Weights of a small transformer language model.
Architecture: LayerNorm before each block, learned positions, no biases in attention or MLP, untied embeddings.
Training: a variant of Adam for these matrices, 367M tokens, 3878 steps.
MLP neurons of a small language model. Each row is named by its layer, matrix (up: input weights) and neuron, and shows model dimensions 64-319. Each number is 500 + 25 x the weight over its row's rms, rounded and kept within 0 to 999. Numbers have three digits each.
Before each neuron's rows, "fires on" lists the tokens most often at its 100 highest values on Wikipedia text that the model never trained on.

fires on: "tt", " exp", "line", "_"
L2.up97:513519516504484524485516515524522513488502496508463480477539553496490503522497484540498470491553478516501519554495517511531556433512503486528533484440492521502556486494490500481528510511498485510509487515511496510518490525509506459517482466462501477500518437471523514497484478498472449451494517527487520494490483481464500487510461478475514524482498478512525525507491491514504481520497492515468463462519511460491519528461473481520498550489520552518467479491489496506504490511489493511507503480503543515509479560458498564486493521495521497471510527509511479500478460546592598479491485535507504520467510452491492533504492499496496495512476524510504481508466486492490511437515517501473513504504475485454492468456493508512505490477491501506499503481482482517486504518507482

fires on: "one", " bus", " single", "gan", " conc", "icip"
L2.up676:513523491523524497471497553470545504468504491507500468483513456524547530465529524479487497502484495534507500494549533500511414534524482528500509527445522480458471501497475518519495517565513480519509542527474496516497479501541509484509515508539503483494512517503504494520491483522476468502491476513530498490482484497492479550480472543457446497481511480523534506503498526516508504469512479542506483505470519545502541518478493467462491475464465468544503471449492494459500523475526507484504511514555489555495489534494472514485517501533498528508495536559463487512483513495517515503480514477518540478512480514478482530496524507522511512484458525505502525492529531502489564521495469516494520513504522466499508473520518495484486522475489508516541537451511488473535516487508495

fires on: " these", "ally", "ious", "field", "aster"
L2.up1188:473495514510504507521468498520513498487467506483483489540496488477475491489455493498494483472512479513520432499478467485531549513487504501512513475526513520532558522504508488489492527504499535505490498491545499492498507514493531471492498483489477493510496492514538504486465470493486505440463523481483520499481503497477494497511472484486593538515478495511505520501479453481473530506488488468468484454519517435498501528503483488502495519505493524452519442490477530497501473511503471481499514534474542485490475423563501522504487533472498506444513477489534511531477538530582572543476492516466493519523442495520489493519500494543499503523495482484490467509457517536503455449487498499482517505481509465473529489488463492461531483506485503499529508502466498515513493502510457

fires on: "ten", "eded", " began", "own", "ches", "ided"
L2.up927:536530495488498470497476496499504504495501495484503492500469512490481470520527494503463495489484510479524512506561496532538443466593455511463497454463464483505432488491513503490506487552463498512500531524476479528487519489497491522466520480476527497495471485484481472486515528496512486519529485498510517497502506481506502474460482539498530483507495480463497496497517552519465543477504476498496518510488519449475476515513498467514499549527507505549489498516481493488545545478514489510478523488534520483517469552482564517509483502491450488500537431513455482497532500472476463520532480523549496448538523504506469459543476505470486499533497516496522459463536497516485481501514502470490484493500482460495486486527444520533508513504474468514488509506483489486472515525482546

fires on: "ens", " cap", "eded", " Rep", " home", "ms"
L2.up114:520502498526526508517516489500497489485467489522507491476509483483488497522480505511448508464509499513501519493516426512500512546475473518476512478504512503489456502509485496509477451516475539535500499430488493490516512495481466484502507502478487435522510519499497493482492464492499508480470483544524485495504477500495461497452503554529471522501503484463525523504487510519472504506523451499490509518505490500482551491535511507501503540526517460552496504520503526500525495507520481481495514509521510482522498524494541479506531491484499522442510467529473481510495524502536496451508502492518521464542503491537438444481495487493516526476571451496514517504522529473500509492483509491511526520527486519518471513523466526433504556507512512503529501548493487472473520507498531

fires on: " these", " This", "att", "aster"
L2.up223:511520506493457491513485509500509518512481524450495525510509508506446484453494510486500499465493510527493478535437514498523543454504487454521519513528518494515517492512490522493503524476499516453517482531527486480521496512471520483506539509519538499505500481530532523488499504499499505441523517522488488500492510500480522491530534499514549486502495501564515469501486489494507492495479527481491502457514514469486502508463480500482499472468466539439514479485503489506493497500451504494523487468492505507479490456538481513494447524483510521510504494483484513545493493502556537591514490542468454517510508531471521518522490505509542481503497530458474465507485497496523484447491516498530472486502487475490516533472532512488516458498483489495511454539514508503547492457509494

fires on: "ally", "pt", " million", "resent", "ave", "ied"
L2.up170:494534511499490475516543500545501523521486508523494484533501496520428497490452510509465509508517517517514506511529445530496548539515511505539502504521491528513487516490475513541492457519482536492509488464481497468506507513491516472490492487486524496474505492484495484493506500520461501482480534513504474493489495487496501499502499528506494530488502495517494516516481495508492522504459538489496518526524501447472509489504519501515526505546492491514520567485500520507532522477489504495488485511504493472511501575465476486523452509500458491484514461513478496550518502512470477508460499494518524489533512468517504449546514491461472512483569438490501502476553492492504527519460556501487482496505482488544483516518485528610483464494537475529534496522495479462469543560508529

fires on: "cept", "ork", "iety", " addition", " being", " have"
L2.up1017:550506530504548515516510497506530489503514501528520524462546498501488485490463499542516487479475484520501518495460521500496549423478504529496483521473496497466498507511524510513523458491504501494503490496517481501471488494582476483528477505507530487515514441499514494510515479516456491479500533518487520498486496492444517488526503489503469522462504487485507523506540495483482464528554485504497506504499509505524491509528498520498496509489530515441507568518521484515496457461522546510511514536516498512504482519439557550506476517521533512483523526520534472497509519523532484483511519514484466487484493508502507519495526528508521505483492525478506524494455504514495522491467517516455487494449492528486505463490514502473547518472518504483520499473483514499531512506507504

fires on: "ple", " played", "ide", " being", "—", " addition"
L2.up110:477498515477559503531507507483496486475478476501485520441564464492511468489474501521501507519497494491475559517514499488481530475493501537528491521444517476473543497504470505545487486512474524482505474442514495472457484513576481481477484515478542476507507489478531521488520464514462518444489509459498484496491501488419470485496483511505495520450497496476515490511509497522500491516500481525473521490502487503510495500473506506544499484471516497404493556489495502471488482490529533485520520513500465527503488552456511559501464519497469506474509522470529491507469493516516534469473498512452476503504510496466482513519522516507521491469488518478512501486446471514499495492469509484492499497482499513495521501484490531485549491490491526501527530460492531475498496538507531

fires on: " Ass", " they", "iety", " They", " where", " bec"
L2.up1388:462522515511492490486511523536529504501486521509480497509485504534509481452428494509501498500519492516518447485489522504505512489451538486523497525479527499458518522513482515529502484458503477448503499505480507512522505499528524474491533492528519491486491473443521485467486500502492481500446528480493532496463501502482494524562541467442529500480503484533496513506516478489516503501489482505491476476519528507524525482525538498469489481440492510498558480468522487466465496486515504464497470568484474488485506472530470485499496487492501497476512483503540476559499544510459499522501558491499488513493478466467498521490503515583493523524486461488494531471519501463536499484489509515495492505460500479516523503485470507477541486499507497485537512504500486514510488515507480

fires on: " serv", "ston", " support", "|---|\n", " larg", " vis"
L2.up1158:527500489523488481488495507515505514465523477549512463413512526487513497531522473503448503505549491511517487511510532504538414509492473536484499512480491513481545490491527492445498518518516524480487539499507494518503496494489491512518477457520530487537521490508546495527488555476460466477527461546492517512504515523491495514497489479476508519522503452497503496502509502509484468491536460528499525490487542437536460461542473490484485542492451494533469541486511497483515495452533528533487521455522504486522485503493532526506485485504497507537540480511500455500495515497525516477497517489510474452474505532514487522521452501464500499515454548509488484500514452528492522509497493528506516513471499452517487468480505499442529501491487479492464452465453484466490492521483542

fires on: "por", " Sw", "rol", "ember", "ices"
L2.up693:465518491501511496506490504522486481489548494496507498492516503497487490500538481541496515532456494515512538501532511514485445534465511504488511509488497504545444475499527516522511454542497519480494540505529531492508535473508485499502502481488516490516508526490501520530513500505499502466484488511512554494511477487516478497470480532518441470497517513499474521528500497506516486489488482491520514543545494491477514500489475513529493488491484513500507574506492506495503526496536536537480490473516532474489525525533488486494474484517479504561528556491482482513507478469476452452460473454527491512491514511450531545458491511473499522495499536539495517470482492493484482522437543484507518522528510546515501477548514525483484518508494513472509490466459495518499508501502490

fires on: "q", "hen", " comple", " last", " remain", "and"
L2.up359:509484493492556489498488516558542512512486486487520444478511456522496458514526500527474543540503513518515505524491507519490489547497522510473516531443500523514467515466481508477539501544488535497513558522491463492536501502508521493501512479542484531528517584522512501507495520507486457551515504545524516521489497506519526530486482535484511489471489529494533490477504482502496503546478459486507526534478508473504548483516509476469503495475469527479511532501514501500505526491506495464490539531544522500504520576483497510504505500486489479540526421511476436514491526489582478552516505491523523491491490470500466466513495506468502498490523523500516496455521461496507504543543505514504497508506508495555491502511480524511496500511477469513523536506485490502489480514478509

fires on: "oung", "cess", "though", " Afric", " led"
L2.up280:498517493503496489490504513529511491474480494526503493458502508511536485520522484507475495513484497502517500470586549487537434582476486523453519477419483527488465484497496479469508490529506501478490527511475502484504503491498463509481512500511488496517511497499493505503505495494510516544504492505506514517508499505482478491474512509494475490471512478441528527507514524527500468490547415555524500497467516497520511494511486501482475494504535492507504497495492463492497485510525512476484527496529505485517502496482564518488503448501487501513513467528519449496504492514479482456523494507530493468503484537491460514466495501465533506495506544509525513480481505491515525475504479506488505487483490510502487472536500509426470571491477519472499525467499498510469482473489512

fires on: "te", "pe", "rid", " information", " position", "ta"
L2.up1318:466465492501545470494499485473509481495492479470530558507499507509434519447491515451474518515459495501435525529494498487485560470517477485545449513561499511507508484495511501534463479463504510469475484478499515500502487467523477525529474511507505549481485492505506494515514530493549534475540479458474470494511498505530502497493455508500543477461495493499476471498501468494493520494464561490547490509511481472491477508489543508478481474559453507498523487499516484508502533508493532484500495491504505460526501515475525452497493490520511480489480524497534527537524515511470508510472507482491505485501445491483518458524531461481502487515528506473497482508512499467474477492512532510465490492502522518482517515529548487525500452499539491493516522487520510470523502514503513

fires on: " dire", " San", " stud", "minist", "son", "="
L2.up113:514505495501526512536489503472535504498480488531465524500489471510468529529501512491471463472480491479544497521501517518537552474504472518509516476513505567498464480479477506506466464482494543509485501509514508506488467505497496511500507537503513548550452509516508487489478510499507525544531521499506525497485496513498457476507518534478506493490506500514494490497487543508506501521473478546509491494448496478503502516467479470472498498507524522444526457516503528526459490552503471471561542499512492494516491514513528550488522515521513490470464485559494475484484503488489508560516488486524498457534479492548501454485496450442502511456545544482522505505506526501490495513511485530480482463492477500483472462531551489432510522460479463472523517467493477516483493501498502

fires on: " this", "ble", "eter", "fter", "pe"
L2.up1003:493511509508536490477513493501496488510509476530506492490515450478455486468490491513492497457509489502523492494482485484534522483523513510530485524493495484494574500482553504513517524489521524490508500506546503500498507502523478509486517511516508519495513463550500493533486520498506485488481490468508529494508507503477505545475397514497521533542473482518507509506483477482485462492516482503488511492482521470509491500487477489507525499503480503429511551479515500497492490493517508517487516484538494506512461458442519498501505519514525494526505541503475517495469524489539555542471534478472464482484492524525461526547514511468501504498430554522522471479458436540504513531496514506435489513452487489471514500460522479456488459481429476541484500493457528501548485526506513

fires on: " both", " ass", " Ass", " career", " They", "eneral"
L2.up0:446521489512470465509498513456509519527455515495510462525505578541503489477495515493539485492510511515507455521463471475447575484488535478503519490532531503472527480503471499523495477478497481500501479502490499488508483492517535449490525510506464503468513522506485510490492471505496537513466544474488478509477468510469497493504501523505537502484498505558508510499481473491533536477448511516467493523505490535517556522446511488496504469445490498506539444473494483495476502495490427462481480544498481522477518517519459457506524473470466501498484486545536533499489508494515487528509497519489541542513498490497535529464541501537501499482532485481485504501512519504541505442540494505508523489515519451554520545507493494517510473500486521513522482470509502491489483492502453

fires on: "ality", "adem", "eded", "ument", " began"
L2.up579:525522487523538521472478504511473538529480486459514491520485532499504513536527483472425473473505508472505486471534492509514464463519487463503494492520489510561492481493482495465481510495480503549487504437491526533506511501467471537535498484506453497513478485513493512502504513500503494495477453527520504499503495495526475510486518524527476475518515467487527511505506524532513513506526456509532499495510494510491470507575523497513523529537528488572505449514476523486512512504496523488511502530498557478528493496500534464497532505511524484506465520527517473493524511512466463475569492508538527498519482445524521435431491506466480479531525503505495460521559481501492520441501471506539477496540502498507471529496475500498486518496491504517489516523480488474456493498516579

fires on: " Afric", "fess", "cy", "oung", "cept", "|---|\n"
L2.up635:544497501516522509511551528540489519469519465483479479502498500486472509533535460508461508541540501480510508459548515534501451564506500493479486501466492478477454503506490505461495469516494528531482501452531515521512504487486462500477532496503489529504485526483451509503514509487501532508477474490526482512498505503489457490474514518500494491451497498506497506509489545492491486481521457516514483493517481510499502481522521481471510523536515457518468542527483494447509495508553496503471495523476489477512488542520556456503536517481519528508499449485487496491514487444517467441495544476493507496528525504534479508466507527462490521497526504526508511484518492497512521513504444485544508500528490485512460509511498507493529528525499521499455524525492530505448495494495519

fires on: "|---|---|\n", "|---|\n", " bus", "ston", " rest", " exp"
L2.up860:481494521514521501514483475555506482458471457516485465451529459511532488473536502519469547522509486491537522509524502513538445506518509515513509494479494522476524499461536498496496404489478484470498524465504511470529492493517475504540463479517531487535491481494520469488465512471471456478480481504501546503498490516474492519474433525457492507501504460480495509500512509523450517492504488513484534483504509478514540510506499500510491526500490499481491550491517493469506510478559522515476508476518514453495488528464538493496476499514478479501540471487501470518489536501507510497439519462482511444519497473554453538514509491496508522487461563523523506482510480518477509526521526499500501478477513489530487510491481482469512501487507508484511495488477463459498515484477544

fires on: "ink", "ual", "line", "adu", "oun", "_"
L2.up1129:475501484500493526467529489531465491511477522486507507527499519458499512516528503512524480476506498499487505465466498488465484477515474536486524492461497494508480501517473497506547482524501517533513508519498490545524495520502496468470503518477488454449522474489481506480481496499494464484442521536492510485484501471505457480512522468481430530517507477473524511519472525488508459485510512503468473462509517529478541497480458497530499546523536464534449499495500511503527503515441495504488503499495479587465496453512514559500525516482532501470484519483450514473497484537495549469499481504519507505486506464470514546475480501535503482499480472485516485515470506495466518418513473512511503499491491501492494453468486515509453501503507498540520495496493517494513501496494509